From a checkpoint of a small transformer trained on Wikipedia: vocabulary 32768, 111M parameters.
MLP neurons of a small language model. Each row is named by its layer, matrix (up: input weights) and neuron, and shows model dimensions 416-511. Each number is 500 + 50 x the weight over its row's rms, rounded and kept within 0 to 999. Numbers have three digits each.
Before each neuron's rows is what it responds to, as a language model described it from the Wikipedia text at the highest values.

Responds to: Period-ending tokens
L2.up2250:448440505470469531492511548503491489472482423463542461578472555546425377572485470398466465500541413578465453488477600495514457460503476503412452485527457496449491507484469486516481614619386481498550460417531551417448531549548530456551489499518569546480420546456485450586408513520538573479

Responds to: Sentence-final period after list
L7.up1814:470454467449505627463541438514538539495526561516420497547564593465480479474563492560474461525475437605518431466554515460501447526518512507615543492515511479462481526554491491521463499447569457474409394507588413432500476494502447483524559519492492499490477491587464502476552370440521446469

Responds to: Sentence-final punctuation
L2.up91:477476470499410516501518445458508514499485564469533482586524540466404502494473463522572449436512514490515371587530553515635503503520465452462428516540464428485468476444527486461445545518539478498486474600562517460482504557563505484500477506438617411435522478603510419493601432481543503519

Responds to: Line end after entries
L3.up369:434453489486554583461447446498510530507541520558513560497581418598458541470628579513511551524487497571497546507479557483454512442584475503492445537454478412426536501528535572516535473498464477437577463498411459579396463538467476425467585498544509564486497551471406478452516416443453484458

Responds to: Degree and quantity modifiers
L2.up2642:463531518458507520468509500511529569541518486484445551448497570526477477475513520421427537555640534520513590488563488515447490430552524430607495521452494498425512535547461484424421472408357525559481532577497502451513541479548458415480460518501482467473459406524477485425529559459491500516

Responds to: Sentence and line ends
L3.up1527:425444464451511535472511551500521501510461540542485577539515471521476447569489502472530453474517542618485447380574505446485489442532474409475539452558448475519547430544461566529476525444425474441553399472476523484517507473520476417525553476566586471522438514490531497615419494499558537480

Responds to: End-of-sentence and row boundaries
L3.up490:471534463467549502462485528542543524513512458414547500543549543504482455515484447537535518514492501552522473537514563519508522430492462539540443592567542530415507577533528449537442492391495561469479432691513451477509550512565474507491549495527500394374483493570454372535485394499513569403

Responds to: Table labels and predicates
L2.up2654:428544555423547462524454456516447557464536455448517470584493424451501536542541473398439530568543514477508548483503473517532490472537522574403541446598433476520541497384499564492597513594437538500476505527480515502505560489548510386540483554541451550493495430473572534399526514529514547429

Responds to: Table cell separators
L2.up798:454467570448515535427445488444496576419575445430461544545445432486518490567571451509414593606497506497524396487502510403554468526567496557541437515544507461425515475460433579514535469495490489433403471595444374456463510530520550441436561540545536509510576621472546558524523524523518487504

Responds to: Table header separators
L7.up967:454512527501558585501487480479498448487486513487380509537496479439536482554623455523553546493417489461569499552609522442415545408574494564520593476536510410560516472566514567454517445530482501555485497519444515470477540433545499530486562460461593467561488490534471451521530522475519526462

Responds to: Linking function words
L3.up2371:561509474546481535509483477385423582558512512541514546394460516580484596454505428485491485460524412446530595521481485518514525522593578556522549431528494550553458423452497548506490468436448532466518492487522441575468490521542524431431440429500492452493589589519545486472486488451628572517

Responds to: Sports/media table labels
L3.up1226:475551494436490603460474504418475495447603573462558604411477468520468578576555451460500513517517426508591430508539528497483492494508500531437575535514450514439464470405480537435585564526504466595381521487478520551500545460517491443446477612520551497528480542564562513452402495466533507525

Responds to: Clause-ending punctuation
L7.up614:535466473484534461519540400587489548494464502513474398475590681467439464462541524546457460447504511609564466476500472522479453385441464618495549511551515544469556475565497454579455485532557455547554461517439395408458489441512464565451523516484544449537435460460487524541476429436537425551

Responds to: Line break ending record
L2.up2876:478390518553536590431459488511504482466533595476506574504548529537498577463546516486474510498477456570555475513532483529529505441555573538549469524469493404458458454571509567490518515449487460474515431565458502440430471590445484399432574545526596449478562508509482455480467482562461509428

Responds to: Table structure delimiters
L3.up3026:517432625410586537482512548507458482523465494525451555497448549407540515542473441415559547500465465443571508408489502491467481494520532512503485455522457461476549452508443510497589463442397409433497492593485456443523543572493511454442476536534559422534538465466548486526463531493502491562

Responds to: Perfect auxiliaries, list breaks
L7.up1109:520494472495535587486452499438478444530541583515489545450493555580476495594601539406501499458498440580445523521575581460480463548557399528523562538461538420523523496559475573528478478431474530460527504481464406441433476421556502395401568460513463552444542491483500493503572425546500505522

Responds to: Coordinating connective words
L7.up2605:482433544563398526504467540562474474501533568520540497472456435569472484472591492521517445477529493554542417501503502397531543525530335465523511455404456528426570479446519464436518567463475487447524462495443412476448456524469527502506545520525473498521472525468447458539451606505512511579

Responds to: Event and category name starts
L7.up2669:515498585492500502489539479457481518510470506508496498529612578555523560533521625569449515502604480539501558546507535543483465535563501474433494438525413629478523477490558520513510539538466534588507437428466464466497565564478455491525475575553563619537533478548452534535518490588441605498